python train.py --n_layer=16 --d_model=256 --n_head=2 --vocab_size=1024 --activation="tanh_gelu" --norm_eps=1e-06 --positions="learned" --bias="all" --init_std_o=0.00554 --lr=0.0144 --lr_mult_o=1.5 --schedule="wsd" --seq_len=2048 --doc_mask=true --steps=6814
MLP neurons of a small language model. Each row is named by its layer, matrix (up: input weights) and neuron, and shows model dimensions 0-95. Each number is 200 + 30 x the weight over its row's rms, rounded and kept within 0 to 999.
After each neuron's rows, "fires on" lists the tokens most often at its 100 highest values on Wikipedia text that the model never trained on.

L3.up48,204,215,213,183,198,196,197,189,152,210,166,191,243,179,193,211,187,211,266,168,217,197,219,219,157,214,249,195,187,234,156,247,179,194,162,213,144,214,183,172,158,233,185,174,239,200,171,186,212,175,234,176,167,166,196,178,192,244,235,239,177,247,190,171,217,191,139,180,182,231,263,186,195,245,195,174,178,265,163,234,211,200,212,172,135,193,232,210,180,173,203,206,227,257,150,203
fires on: "191", "199", "18", "194", "11", "19"

L9.up87,186,190,199,210,203,188,143,153,183,216,205,187,185,192,213,93,220,184,210,196,196,221,220,200,189,164,197,169,213,213,219,245,155,213,200,220,177,203,193,208,163,254,213,196,178,221,198,184,211,178,202,234,214,217,177,184,189,227,145,215,223,224,228,231,204,185,184,211,200,213,217,222,201,208,201,235,188,150,199,238,176,167,177,173,216,125,192,168,221,193,191,169,195,256,284,162
fires on: "and ", "of ", "or ", "a ", " "

L9.up491,153,216,241,192,160,186,184,182,185,233,199,237,178,192,177,204,198,225,172,212,220,173,226,157,235,192,220,239,172,245,160,243,175,177,212,204,218,229,189,166,185,226,178,197,194,238,165,188,168,150,233,202,192,204,172,226,200,181,140,189,162,163,236,221,188,183,184,203,208,231,181,203,142,203,179,194,190,192,281,200,181,235,197,249,219,193,218,197,185,158,213,205,208,163,261,145
fires on: "er", "en", "ur", "c", "in", "("

L6.up955,194,221,191,180,185,183,202,194,211,232,232,245,267,246,165,205,214,178,217,211,216,173,168,213,198,209,282,206,190,171,230,214,167,166,157,157,173,187,186,183,177,239,179,222,232,209,183,225,191,186,249,241,170,204,151,150,219,238,232,229,185,202,144,164,207,254,206,188,183,168,252,165,217,224,264,179,208,218,235,224,206,187,195,185,206,202,147,190,228,190,200,185,192,237,123,182
fires on: "an", "198", "199", "194"

L13.up178,181,156,183,221,212,200,197,214,197,195,195,182,200,215,136,188,232,202,212,229,229,194,202,198,221,226,222,261,209,215,202,164,275,176,225,184,231,206,199,234,188,223,205,208,229,203,176,202,237,272,206,203,230,160,216,163,169,202,207,192,235,169,139,195,222,167,255,246,146,143,176,179,159,194,204,192,231,209,192,199,176,187,161,191,192,183,157,224,148,222,227,293,212,219,198,219
fires on: "ti", "w", "a", "aw", "h", "l"

L6.up1,179,217,230,190,214,242,215,202,217,226,177,210,169,208,192,161,206,230,182,223,244,217,249,198,189,220,203,151,221,204,157,200,205,163,222,199,222,153,232,189,199,237,209,213,225,193,216,198,138,167,183,211,236,156,206,215,185,161,226,214,205,240,146,218,260,244,184,229,188,196,225,234,145,246,235,189,206,229,190,208,205,221,210,204,182,88,134,133,226,216,199,164,230,194,228,172
fires on: "e"

L6.up518,206,222,161,166,151,202,256,197,201,227,241,172,202,169,203,223,210,236,199,194,197,175,199,150,205,197,190,209,195,226,249,214,188,242,231,155,160,181,213,154,241,196,175,238,262,194,166,145,211,237,211,194,145,263,212,212,203,150,219,212,205,189,175,203,191,175,204,258,158,167,165,253,268,211,193,185,217,222,198,175,230,215,223,205,113,189,189,180,253,173,239,164,215,177,216,237
fires on: "| ", "/ ", "ens", "stric"

L3.up926,154,203,225,212,169,255,193,228,217,199,201,207,192,206,219,160,230,197,204,180,243,176,186,228,232,195,227,153,238,151,190,204,172,200,277,191,218,165,200,201,164,200,258,192,183,217,233,190,227,199,203,239,237,185,232,214,166,232,194,213,231,204,210,179,168,190,157,211,184,120,154,167,231,140,240,248,195,162,226,195,218,201,189,215,228,223,218,177,233,182,125,178,197,247,205,249
fires on: "ing ", "ting ", "==", "==="

L5.up531,147,208,184,232,204,234,216,188,229,211,166,217,228,190,195,153,205,191,208,221,158,218,229,203,210,167,190,181,283,240,198,218,102,215,275,210,185,206,172,211,213,168,214,153,202,253,168,202,233,225,212,177,229,207,268,188,239,193,199,215,216,196,224,198,173,262,170,229,188,215,177,177,242,219,195,204,223,202,163,237,190,176,158,213,196,172,182,197,189,231,111,211,226,241,188,208
fires on: "the ", "The "

L6.up905,198,229,217,203,225,207,227,143,245,194,155,195,150,239,122,206,224,246,189,189,190,223,139,187,197,196,191,207,194,216,184,235,162,205,178,229,187,231,143,197,249,225,196,175,164,249,239,215,225,216,201,169,199,165,146,196,185,166,167,224,190,171,193,210,185,195,186,162,167,215,188,215,207,174,203,209,235,171,178,157,205,177,134,203,189,177,221,167,144,254,240,223,185,203,227,189
fires on: "Un", "un", "ah"

L4.up700,195,186,238,208,228,228,216,177,208,160,252,222,271,153,236,187,236,144,187,160,139,240,192,208,186,201,218,228,258,181,281,200,159,226,249,192,217,216,176,240,151,196,220,227,207,204,186,232,229,240,193,253,188,191,227,245,212,159,224,238,193,132,186,197,214,231,164,212,174,209,218,219,242,197,196,217,222,215,192,192,193,212,207,147,175,169,202,153,205,216,141,199,154,227,161,225
fires on: "id", ", ", "id ", ","

L6.up642,195,201,182,194,195,176,209,232,203,174,202,190,206,231,182,217,239,222,181,214,171,206,182,203,187,251,208,169,161,128,206,249,186,179,208,149,213,236,222,188,226,181,171,256,191,160,160,210,274,181,230,276,207,207,188,240,175,216,191,216,170,235,199,151,218,212,164,166,193,258,208,223,238,162,221,210,197,202,187,205,205,144,223,221,190,241,226,250,179,182,206,242,206,173,126,178
fires on: "enc", "199", "ap", "ond ", "inn", "ab"

L4.up408,184,248,179,253,164,252,226,176,194,219,191,196,165,181,197,214,199,245,257,178,257,210,217,199,207,191,216,164,224,163,182,220,154,216,246,211,207,260,164,176,151,141,213,178,222,221,207,207,183,159,239,212,244,140,272,217,260,186,180,193,206,208,211,182,210,233,211,146,135,198,226,187,211,236,135,199,210,200,153,214,256,224,178,209,170,174,219,197,197,235,188,223,197,239,177,187
fires on: "The ", "the ", "K"

L3.up27,208,221,223,224,207,192,162,151,189,162,174,229,161,199,215,220,232,202,128,238,192,207,272,165,163,212,174,175,189,210,262,210,201,205,168,271,169,173,247,210,175,206,217,230,199,235,242,166,266,229,156,222,247,257,228,186,172,193,134,254,241,235,144,195,265,128,254,190,213,212,195,228,247,178,201,201,181,204,210,219,199,169,219,216,227,125,201,169,156,210,230,216,194,215,217,213
fires on: "wi", "more ", "has ", "most ", "is ", "cont"

L6.up932,215,182,203,193,175,190,198,205,178,118,273,191,206,150,192,218,210,183,179,247,199,197,236,164,218,214,175,188,146,217,226,164,202,221,239,213,227,176,223,180,241,211,175,215,248,210,218,166,204,184,259,239,196,224,160,214,202,234,147,225,217,244,175,192,211,152,223,229,225,206,218,235,193,146,215,159,198,181,207,203,183,197,214,154,182,169,219,166,163,211,178,185,184,205,203,195
fires on: "$", "most ", "more ", "rig", "^", "has "

L5.up27,226,213,198,170,212,214,197,185,223,249,149,151,225,190,210,218,189,272,179,190,156,181,214,156,170,232,205,233,236,208,228,215,247,187,232,235,194,199,212,145,277,167,199,232,187,192,138,227,210,236,232,230,161,222,217,218,245,177,189,255,214,150,219,179,198,205,218,209,233,209,187,209,228,224,194,175,262,200,246,176,200,204,213,240,190,177,227,175,202,229,124,205,185,185,200,261
fires on: "/ ", "app", "| ", "Ad"

L10.up410,169,190,220,214,242,256,176,207,229,205,213,165,150,189,204,165,180,186,226,219,133,206,208,241,171,142,160,154,160,215,216,222,176,182,237,250,222,194,166,193,245,250,190,171,191,209,163,200,198,145,195,191,202,234,165,174,240,223,205,208,217,232,210,175,244,249,204,249,194,191,167,179,190,203,162,214,187,182,222,230,164,218,203,156,179,176,188,198,160,173,199,223,210,251,219,178
fires on: "as ", "the ", "to ", "a ", "of ", "from "

L4.up263,210,288,223,168,230,201,226,163,168,194,181,238,213,216,156,197,239,227,254,219,260,184,190,236,198,200,202,184,186,178,166,203,189,197,184,194,184,212,215,230,219,230,230,152,196,236,188,186,272,228,248,165,218,187,181,199,232,247,208,253,193,165,211,201,177,199,214,174,158,202,252,191,185,183,209,205,180,139,159,156,195,230,169,206,240,177,259,209,183,188,226,198,212,186,182,197
fires on: "Un", "un", "su"

L6.up915,220,193,206,132,163,203,170,218,186,177,225,206,209,241,198,152,192,239,159,230,158,225,211,171,197,192,191,308,200,192,193,205,224,219,210,197,195,189,158,214,228,190,205,206,188,208,204,186,170,212,163,175,191,181,153,205,209,198,198,213,215,211,162,212,151,209,206,179,200,214,146,217,186,198,168,142,236,251,214,200,198,206,221,215,147,221,146,200,203,196,142,217,170,148,194,203
fires on: "| ", "a ", " ", "i ", "; ", "("

L3.up896,204,194,200,239,205,244,230,188,209,192,213,221,229,211,179,228,217,188,219,203,225,214,247,253,178,196,210,215,188,237,193,223,147,227,245,224,179,245,180,213,130,163,208,123,188,234,186,227,201,167,228,222,183,185,244,169,242,209,200,237,238,206,202,182,199,263,199,156,204,248,223,184,210,177,223,203,192,201,208,219,209,130,184,184,214,179,151,182,181,235,141,108,177,194,213,137
fires on: "the ", "The "

L3.up981,171,196,220,213,170,240,177,152,231,169,192,162,168,279,194,215,223,154,175,174,286,201,245,189,193,218,208,190,215,177,165,222,187,208,223,172,148,199,241,185,248,202,183,193,173,154,187,211,175,303,165,190,193,174,172,207,237,208,234,212,206,217,188,164,209,165,201,204,216,209,130,177,208,204,245,197,191,256,217,191,201,191,202,231,173,182,253,181,221,209,204,167,230,221,190,228
fires on: "con", "of", "j"

L5.up165,184,185,140,237,178,237,138,215,160,224,203,172,191,242,139,205,195,204,213,178,186,205,162,185,219,212,172,150,213,177,176,215,198,185,156,228,220,235,220,233,218,177,217,248,211,199,175,147,234,166,199,231,185,202,252,198,211,216,213,209,224,206,188,180,280,226,205,214,195,182,184,142,254,204,201,186,193,185,230,200,202,217,201,227,177,179,214,182,187,201,240,150,181,200,161,202
fires on: "18", "January ", "2", "July ", "April ", "September "

L13.up26,221,199,223,173,187,187,227,158,127,240,188,174,269,227,173,176,181,183,199,250,242,188,256,185,237,186,180,239,177,217,140,259,214,184,241,204,255,192,193,202,187,239,183,212,193,272,183,170,190,161,236,213,230,190,149,220,157,197,157,186,195,192,230,185,184,243,183,158,169,192,164,214,223,248,196,213,208,156,188,249,199,195,168,243,188,262,237,239,200,193,198,216,209,188,238,137
fires on: "res", "en", "ab", "on", "er", "is"

L3.up3,196,144,202,219,204,208,159,265,215,197,174,220,249,207,244,151,197,184,188,180,206,182,202,231,196,204,205,155,219,193,205,229,202,117,225,218,152,238,181,235,144,213,274,175,192,178,232,231,204,185,222,243,206,186,199,188,192,172,165,160,199,206,214,224,145,222,191,244,112,144,199,192,134,137,203,259,206,218,189,137,153,202,152,171,196,186,257,181,202,213,158,154,134,211,211,190
fires on: "ing ", "ting ", "com", "Com"

L11.up479,172,251,179,232,175,182,155,234,274,150,198,209,148,188,216,190,255,198,181,195,230,157,193,214,201,221,229,209,185,197,215,222,222,201,198,218,210,189,265,239,214,200,142,254,189,167,214,213,239,266,134,216,240,185,221,200,169,201,189,216,248,231,208,176,143,182,190,236,247,203,165,233,206,214,208,182,150,219,197,208,207,155,170,220,203,109,214,174,179,168,142,151,199,171,149,235
fires on: "A", "el", "ec", "ap", "ch", "con"

L5.up64,231,234,247,170,191,221,244,222,199,219,181,192,201,204,224,206,172,207,242,201,219,228,237,198,227,224,188,155,196,213,170,214,163,240,206,188,203,200,203,184,124,217,179,149,195,151,223,131,177,173,185,225,225,200,171,246,206,213,215,222,193,192,131,220,205,224,185,221,194,260,225,225,226,195,227,212,158,210,150,222,230,205,204,193,199,163,194,155,174,194,173,174,204,234,224,135
fires on: "e", "ea", "é", "eg"

L9.up995,155,225,240,268,199,202,209,203,212,226,211,132,172,176,205,192,211,172,191,228,142,200,211,250,219,166,197,160,209,238,223,191,179,227,203,209,191,189,284,151,228,202,242,195,223,203,229,202,193,236,205,235,221,206,148,211,154,266,178,228,190,269,208,177,182,187,189,212,215,220,192,212,203,245,198,228,181,185,187,251,185,183,177,181,189,160,209,173,194,155,196,195,186,193,241,243
fires on: "or ", "of ", "and ", "de ", "all "

L11.up300,220,216,269,175,244,164,193,130,217,184,242,197,149,225,224,167,225,186,184,217,213,260,217,197,175,208,236,234,206,203,164,215,224,212,174,221,198,215,181,203,208,204,208,200,225,185,201,204,195,189,254,187,201,198,148,182,142,199,158,267,188,153,197,225,204,215,210,199,151,160,208,200,258,240,181,180,163,185,226,243,141,176,190,187,232,247,226,246,201,174,198,195,202,185,218,153
fires on: "re", "on", "ig", "ic", "ow", "er"